config = dict(
    num_attention_heads=3,
    tie_word_embeddings=False,
    init_std_qkv=0.0361,
    init_std_o=0.00903,
    init_std_down=0.00903,
    schedule='wsd',
    final_lr_fraction=0.0,
    doc_mask=False,
    z_loss=1e-05,
    train_tokens=191400000,
)
MLP neurons of a small language model. Each row is named by its layer, matrix (gate and up: input weights; down: output weights) and neuron, and shows model dimensions 48-111. Each number is 50 + 12 x the weight over its row's rms, rounded and kept within 0 to 99. A neuron's up and down rows have the sign that makes its largest values positive.
After each neuron's rows, "fires on" lists the tokens most often at its 100 highest values on Wikipedia text that the model never trained on.

L2.gate184:65 40 67 40 48 36 43 33 52 53 46 31 30 60 35 66 46 51 42 22 42 50 60 47 60 53 44 70 47 56 68 64 42 45 46 68 38 62 44 64 43 54 57 47 49 40 58 28 47 25 81 50 56 33 35 59 50 71 60 70 61 53 56 44
L2.up184:59 63 63 56 50 41 53 63 52 43 46 56 56 31 40 68 33 39 48 27 23 52 61 40 62 60 43 59 34 82 48 53 16 43 54 42 60 66 36 38 48 39 44 56 45 65 60 63 47 66 59 54 49 40 42 50 50 51 52 57 49 37 46 38
L2.down184:62 40 52 65 63 51 39 51 54 51 59 58 33 38 46 45 50 49 61 40 58 56 52 72 55 55 60 58 50 81 47 54 45 53 47 63 52 43 41 39 48 45 88 63 60 54 52 66 37 29 64 65 65 33 19 46 37 41 40 63 45 42 49 42
fires on: "vi", "go", "offic", "Bu", "te", "| "

L2.gate291:62 35 61 43 54 14 51 68 57 45 32 47 44 89 49 49 46 58 53 63 56 52 45 58 31 27 64 59 37 46 51 61 44 62 45 70 38 29 70 55 35 32 41 52 43 48 59 44 58 64 73 55 66 45 34 43 43 62 63 40 46 54 51 54
L2.up291:54 47 49 40 67 32 61 62 54 73 52 42 41 67 79 55 42 60 44 44 68 65 47 54 35 46 48 70 38 59 47 58 45 46 69 66 38 60 69 51 18 31 57 65 62 59 32 42 53 39 67 67 70 35 52 37 49 41 69 34 52 47 55 44
L2.down291:44 48 63 57 65 51 45 52 31 43 54 71 52 65 38 57 63 63 55 52 40 61 45 59 38 34 42 40 53 50 57 35 64 36 62 59 80 57 51 43 32 49 35 47 55 54 25 58 47 53 53 44 87 49 45 17 38 78 60 46 43 59 51 50
fires on: "\n", "so", "Z", "ever", ", "

L2.gate343:49 55 72 52 38 36 52 49 61 33 55 70 45 55 39 56 53 36 58 73 49 49 44 42 48 67 41 57 36 39 43 45 34 46 53 46 63 44 41 55 57 80 72 52 30 55 57 47 47 56 60 52 49 41 58 50 51 35 52 46 38 45 43 44
L2.up343:58 65 44 52 37 49 39 49 69 61 56 65 36 47 39 46 43 66 55 57 60 47 56 33 68 45 52 64 67 35 48 36 26 39 52 31 67 52 60 35 64 65 48 55 46 54 40 36 51 47 44 57 47 47 59 62 38 52 48 52 45 42 43 34
L2.down343:52 46 75 63 64 30 64 55 42 31 61 48 51 39 43 21 58 38 63 65 49 64 56 60 39 48 44 56 40 46 40 44 34 56 44 64 63 31 49 45 68 65 71 61 36 85 45 64 39 52 51 43 65 18 47 57 45 36 38 50 36 42 48 36
fires on: "mus", "serv", "Gen", "ology", "gen"

L2.gate383:52 63 69 31 49 32 44 55 57 45 36 66 32 48 43 49 57 65 56 53 62 34 43 42 37 23 40 44 46 34 32 42 61 65 54 53 66 27 22 61 59 54 64 38 56 45 41 42 65 48 54 46 36 47 71 82 68 33 70 40 38 31 52 48
L2.up383:32 65 68 45 51 29 34 50 64 25 39 63 36 44 38 38 44 67 66 37 69 22 44 45 47 36 46 55 44 48 30 31 63 47 64 48 71 28 35 53 66 63 61 41 63 43 28 41 61 38 53 34 43 46 61 83 57 45 67 36 51 46 61 44
L2.down383:35 54 39 54 55 36 53 38 55 62 45 33 27 59 41 55 42 50 49 70 54 39 46 43 48 44 38 52 50 43 40 49 73 35 52 52 54 42 29 43 40 39 61 31 25 72 31 72 56 49 54 59 24 60 71 49 48 46 52 38 38 62 40 40
fires on: ".", "Sh", "K", "film "

L2.gate271:68 65 54 39 51 45 59 72 46 64 75 72 59 57 67 44 64 57 45 52 47 49 52 57 73 33 23 49 56 42 60 26 41 33 35 57 57 45 63 44 65 34 49 43 57 47 55 34 47 64 58 59 63 54 54 50 49 30 44 27 55 48 54 49
L2.up271:53 46 51 44 67 41 54 56 47 62 73 67 51 62 48 42 58 68 45 50 62 54 41 63 61 43 43 50 60 55 53 35 38 38 55 67 64 52 44 52 61 43 33 50 44 43 51 56 34 67 56 44 49 47 64 66 55 42 63 30 60 47 54 52
L2.down271:36 73 41 42 59 49 60 60 60 53 53 47 36 57 37 42 46 64 59 78 53 55 40 71 61 52 42 55 53 45 61 61 53 54 32 42 51 40 50 34 59 33 59 56 46 59 67 31 56 63 56 61 69 43 29 70 60 26 40 39 61 38 47 47
fires on: "des", "sup", ":", "Sup", "Co", "co"

L2.gate27:55 48 73 61 37 77 50 78 56 45 53 45 47 54 60 59 60 52 40 45 49 48 48 58 59 62 43 67 52 53 51 58 61 47 30 56 58 32 50 58 56 70 44 27 36 49 56 59 47 52 57 52 77 34 56 34 49 63 59 59 21 36 45 33
L2.up27:51 41 66 52 49 65 43 58 55 46 48 60 50 44 44 50 57 47 32 53 50 47 45 45 21 63 28 45 50 48 68 35 51 50 33 46 39 38 46 64 41 63 55 19 36 52 61 50 43 41 61 56 61 43 69 42 50 53 55 58 34 44 76 18
L2.down27:65 36 38 60 45 53 56 50 77 65 37 40 65 39 56 51 64 61 50 53 37 56 53 57 52 57 40 61 50 58 37 27 74 42 50 56 45 48 39 44 77 57 43 53 47 62 62 52 63 38 51 41 54 41 38 38 56 47 58 32 41 57 50 27
fires on: "ack", "Sch", "under", "sch", "Play"

L2.gate1:43 46 55 46 69 36 41 54 51 36 15 44 57 77 73 60 29 59 53 44 30 45 58 36 52 71 58 29 37 62 51 56 53 47 43 36 45 65 57 46 34 43 39 44 54 45 47 51 44 45 34 53 51 57 31 51 53 44 39 64 65 35 52 62
L2.up1:46 56 54 44 64 65 47 57 55 35 52 56 51 49 46 24 63 73 40 48 52 65 67 77 61 45 51 47 57 57 41 75 48 60 35 56 55 31 34 45 38 38 47 34 24 28 51 68 35 42 62 30 53 70 45 64 55 49 63 64 59 38 45 27
L2.down1:59 28 48 63 63 39 39 32 46 29 57 60 68 50 37 40 35 58 57 57 50 39 62 47 55 68 46 35 62 38 57 58 66 45 52 55 62 23 62 51 44 34 52 22 57 44 36 46 53 71 51 52 56 33 61 47 65 45 43 48 34 65 39 49
fires on: "'", "^{", "ld ", "not ", "try "

L2.gate373:60 40 68 32 46 34 24 31 32 55 74 53 41 56 29 35 44 65 38 42 54 46 41 65 45 53 50 32 58 21 42 54 51 37 57 61 40 55 28 37 71 42 45 45 48 76 40 53 43 34 44 45 38 46 64 54 58 59 39 59 48 68 37 46
L2.up373:66 51 41 57 41 35 53 56 49 51 44 41 69 66 63 54 59 55 61 35 55 37 64 45 39 34 55 44 79 46 38 41 32 52 52 54 52 35 74 56 65 38 63 49 52 46 38 44 39 26 51 63 64 54 53 54 60 54 42 40 32 72 70 27
L2.down373:51 41 59 52 73 25 39 47 55 40 41 89 43 19 33 56 55 40 30 59 63 63 30 29 54 48 51 50 31 26 68 50 55 51 43 46 39 74 20 45 55 61 65 38 35 58 59 51 63 28 47 48 52 72 42 58 53 61 51 71 53 23 22 60
fires on: "te", "im", "IS", "id"

L2.gate136:73 57 61 42 64 51 57 43 56 58 49 56 68 43 56 32 45 50 55 47 55 43 57 62 64 26 42 58 48 47 64 64 45 44 61 36 62 41 50 49 49 51 32 61 48 81 87 54 47 60 64 73 65 55 42 32 55 67 52 54 27 56 65 41
L2.up136:42 59 41 40 52 64 29 69 54 59 47 44 55 66 35 44 49 41 72 25 54 32 54 41 63 35 58 34 44 52 45 53 47 48 58 39 58 52 52 39 63 36 54 46 50 52 61 53 40 56 35 44 61 68 59 57 27 60 28 57 55 71 59 38
L2.down136:58 40 39 49 69 43 26 69 53 52 44 34 34 44 40 52 55 67 65 34 57 48 49 52 65 60 65 56 58 31 49 33 45 44 58 45 45 42 43 72 50 64 46 66 52 76 60 38 46 41 49 59 58 45 46 41 20 56 58 54 43 73 29 37
fires on: "pol", "il", "Pol", "roc", "rol", "Wil"

L2.gate131:56 52 53 38 72 39 74 60 54 52 41 59 49 41 59 56 57 43 65 61 36 50 43 66 37 22 45 50 42 40 48 45 53 42 59 50 42 52 43 48 36 54 53 63 45 38 61 56 57 59 54 48 46 34 58 39 52 76 47 45 72 47 59 62
L2.up131:32 44 47 59 49 48 54 63 60 39 55 55 46 53 39 39 47 52 73 57 55 73 60 48 59 42 48 69 66 38 46 32 49 41 65 47 34 42 39 48 81 45 59 58 43 41 54 49 45 57 52 59 30 50 27 51 42 41 30 58 46 30 48 39
L2.down131:48 56 56 57 47 40 58 59 62 25 41 56 27 47 60 63 65 26 73 53 71 56 43 64 59 56 39 65 57 42 45 25 69 57 64 60 49 55 26 52 48 73 36 45 32 51 71 43 52 55 29 42 36 49 45 50 46 68 39 59 43 49 50 51
fires on: "lin", "suc", "sit", "roc", "for"

L2.gate259:38 41 52 54 58 63 68 62 48 45 70 68 71 42 47 76 38 59 34 75 57 46 48 61 50 50 53 35 49 61 38 31 58 56 51 65 67 53 47 47 44 39 46 54 40 34 56 55 40 52 57 71 56 31 51 69 64 48 39 57 43 43 41 52
L2.up259:60 53 59 37 57 52 64 53 34 57 62 45 44 30 60 71 64 70 36 58 50 55 38 45 44 45 57 51 43 50 44 48 57 70 59 41 68 29 42 35 45 48 48 46 35 34 45 51 54 57 51 63 49 40 48 79 65 52 58 54 48 44 62 47
L2.down259:50 48 56 57 49 38 51 68 61 43 63 63 57 30 41 46 60 44 37 57 46 37 28 33 31 41 24 41 59 43 63 34 73 47 41 61 48 65 51 42 32 49 43 58 21 66 64 55 68 57 47 57 50 26 61 53 66 41 33 41 56 51 32 48
fires on: "', ", "All", "II", "Pal", "De"

L2.gate321:45 31 56 65 76 46 46 47 54 40 43 54 52 54 40 37 59 41 48 32 58 42 62 46 57 47 54 64 55 55 54 46 51 49 63 60 57 82 51 35 51 64 45 42 25 44 13 56 28 67 43 44 56 43 43 45 47 65 62 36 42 58 67 46
L2.up321:40 48 53 55 49 38 61 57 67 62 46 45 76 40 66 26 53 66 44 45 58 32 53 63 59 44 58 52 58 49 39 69 55 42 64 31 44 83 74 40 53 65 73 34 32 49 38 38 47 53 35 34 18 65 60 52 58 49 66 42 52 49 55 61
L2.down321:26 36 59 57 50 40 57 60 48 59 60 29 50 43 66 58 42 49 51 53 35 42 42 60 43 35 52 64 73 61 58 50 73 37 59 33 43 42 56 66 67 80 68 43 57 50 56 49 26 56 82 45 25 51 49 76 49 47 44 62 49 50 52 52
fires on: "leg", "ten", "fri", "sur", "Associ", "Leg"

L2.gate266:67 52 47 61 63 40 38 44 60 35 68 71 40 64 38 58 72 68 50 53 59 57 36 51 35 43 48 38 42 50 35 36 42 57 58 52 60 47 45 44 61 48 56 47 47 53 56 65 47 33 26 74 51 43 61 55 66 45 61 43 41 61 55 59
L2.up266:64 55 62 52 53 64 31 48 45 35 58 63 40 44 34 50 53 40 61 46 36 49 63 48 37 60 46 52 53 42 41 51 48 63 78 16 74 67 38 42 79 53 63 63 45 56 62 45 48 47 41 57 37 52 47 46 41 51 50 48 58 29 64 26
L2.down266:53 54 53 46 72 50 52 35 49 44 75 41 34 50 54 37 58 71 59 59 53 42 53 63 60 49 45 58 41 40 39 62 44 58 42 56 61 49 41 45 66 51 80 53 38 74 49 63 47 52 58 55 33 52 60 57 59 53 58 57 67 24 17 50
fires on: "id", "Mc", "°"

L2.gate49:65 54 47 67 54 43 39 67 42 27 61 47 45 51 52 74 69 46 47 55 56 54 29 49 56 25 51 47 32 57 61 41 33 49 48 40 57 30 52 67 70 57 27 36 46 41 52 37 38 44 67 74 39 43 48 65 44 42 44 55 72 48 53 62
L2.up49:52 57 54 64 63 54 28 70 60 40 61 60 37 50 56 64 69 45 43 60 52 46 41 65 30 41 45 48 44 33 59 58 51 69 47 44 50 33 48 60 70 54 47 46 45 46 50 37 32 51 65 62 51 44 56 72 52 57 52 56 65 42 44 39
L2.down49:64 52 58 59 59 47 60 57 56 45 52 33 26 58 60 55 50 55 55 62 51 53 30 61 29 33 51 39 46 60 66 49 53 40 47 64 61 31 38 51 70 41 55 59 51 35 50 42 48 45 67 41 58 27 48 48 41 08 65 43 55 47 58 56
fires on: "Histor", "histor", "ograph", "Republ", "publ", "stud"

L2.gate14:42 59 34 39 75 48 29 69 46 62 70 49 36 30 64 44 37 53 46 66 58 40 27 36 50 55 36 39 46 41 47 38 41 41 20 44 57 32 57 44 39 49 56 50 52 79 39 71 41 59 52 48 57 30 55 35 40 50 40 52 05 36 62 69
L2.up14:53 29 34 43 57 39 37 60 60 59 61 57 40 52 55 62 46 57 40 69 65 25 41 60 10 45 59 31 46 54 61 25 56 49 49 36 61 48 48 45 38 41 59 43 47 49 41 65 25 66 57 47 43 35 37 50 54 42 51 49 16 62 57 50
L2.down14:38 59 30 55 75 60 48 70 75 49 59 47 37 50 36 49 57 44 37 53 61 64 30 14 27 61 43 54 42 25 57 53 46 67 48 31 49 49 42 47 38 52 45 67 66 78 69 59 35 68 37 54 46 40 63 64 47 55 56 53 31 34 51 45
fires on: "New ", "ast", "eld", "West"

L2.gate191:37 31 47 60 53 59 45 57 44 51 63 56 56 52 69 48 44 48 58 37 44 27 37 54 50 36 54 46 46 43 19 71 50 56 46 57 56 49 66 53 58 40 51 43 61 42 33 61 40 29 68 51 43 50 54 64 68 27 48 38 66 41 39 65
L2.up191:24 45 37 70 41 35 50 58 52 60 60 31 54 46 58 56 32 55 56 47 41 38 40 64 60 49 64 48 65 48 47 50 48 60 48 57 45 55 50 36 51 39 33 40 63 60 47 56 12 57 56 43 52 56 57 38 60 36 57 47 66 53 36 80
L2.down191:74 36 41 35 51 49 42 31 47 26 33 52 53 59 50 22 58 45 55 40 56 60 42 48 48 53 55 49 55 42 47 47 51 33 33 46 36 36 47 28 55 64 58 59 41 56 47 49 56 41 63 35 55 65 28 50 43 60 55 48 73 56 50 59
fires on: "the ", "first ", "was ", "s "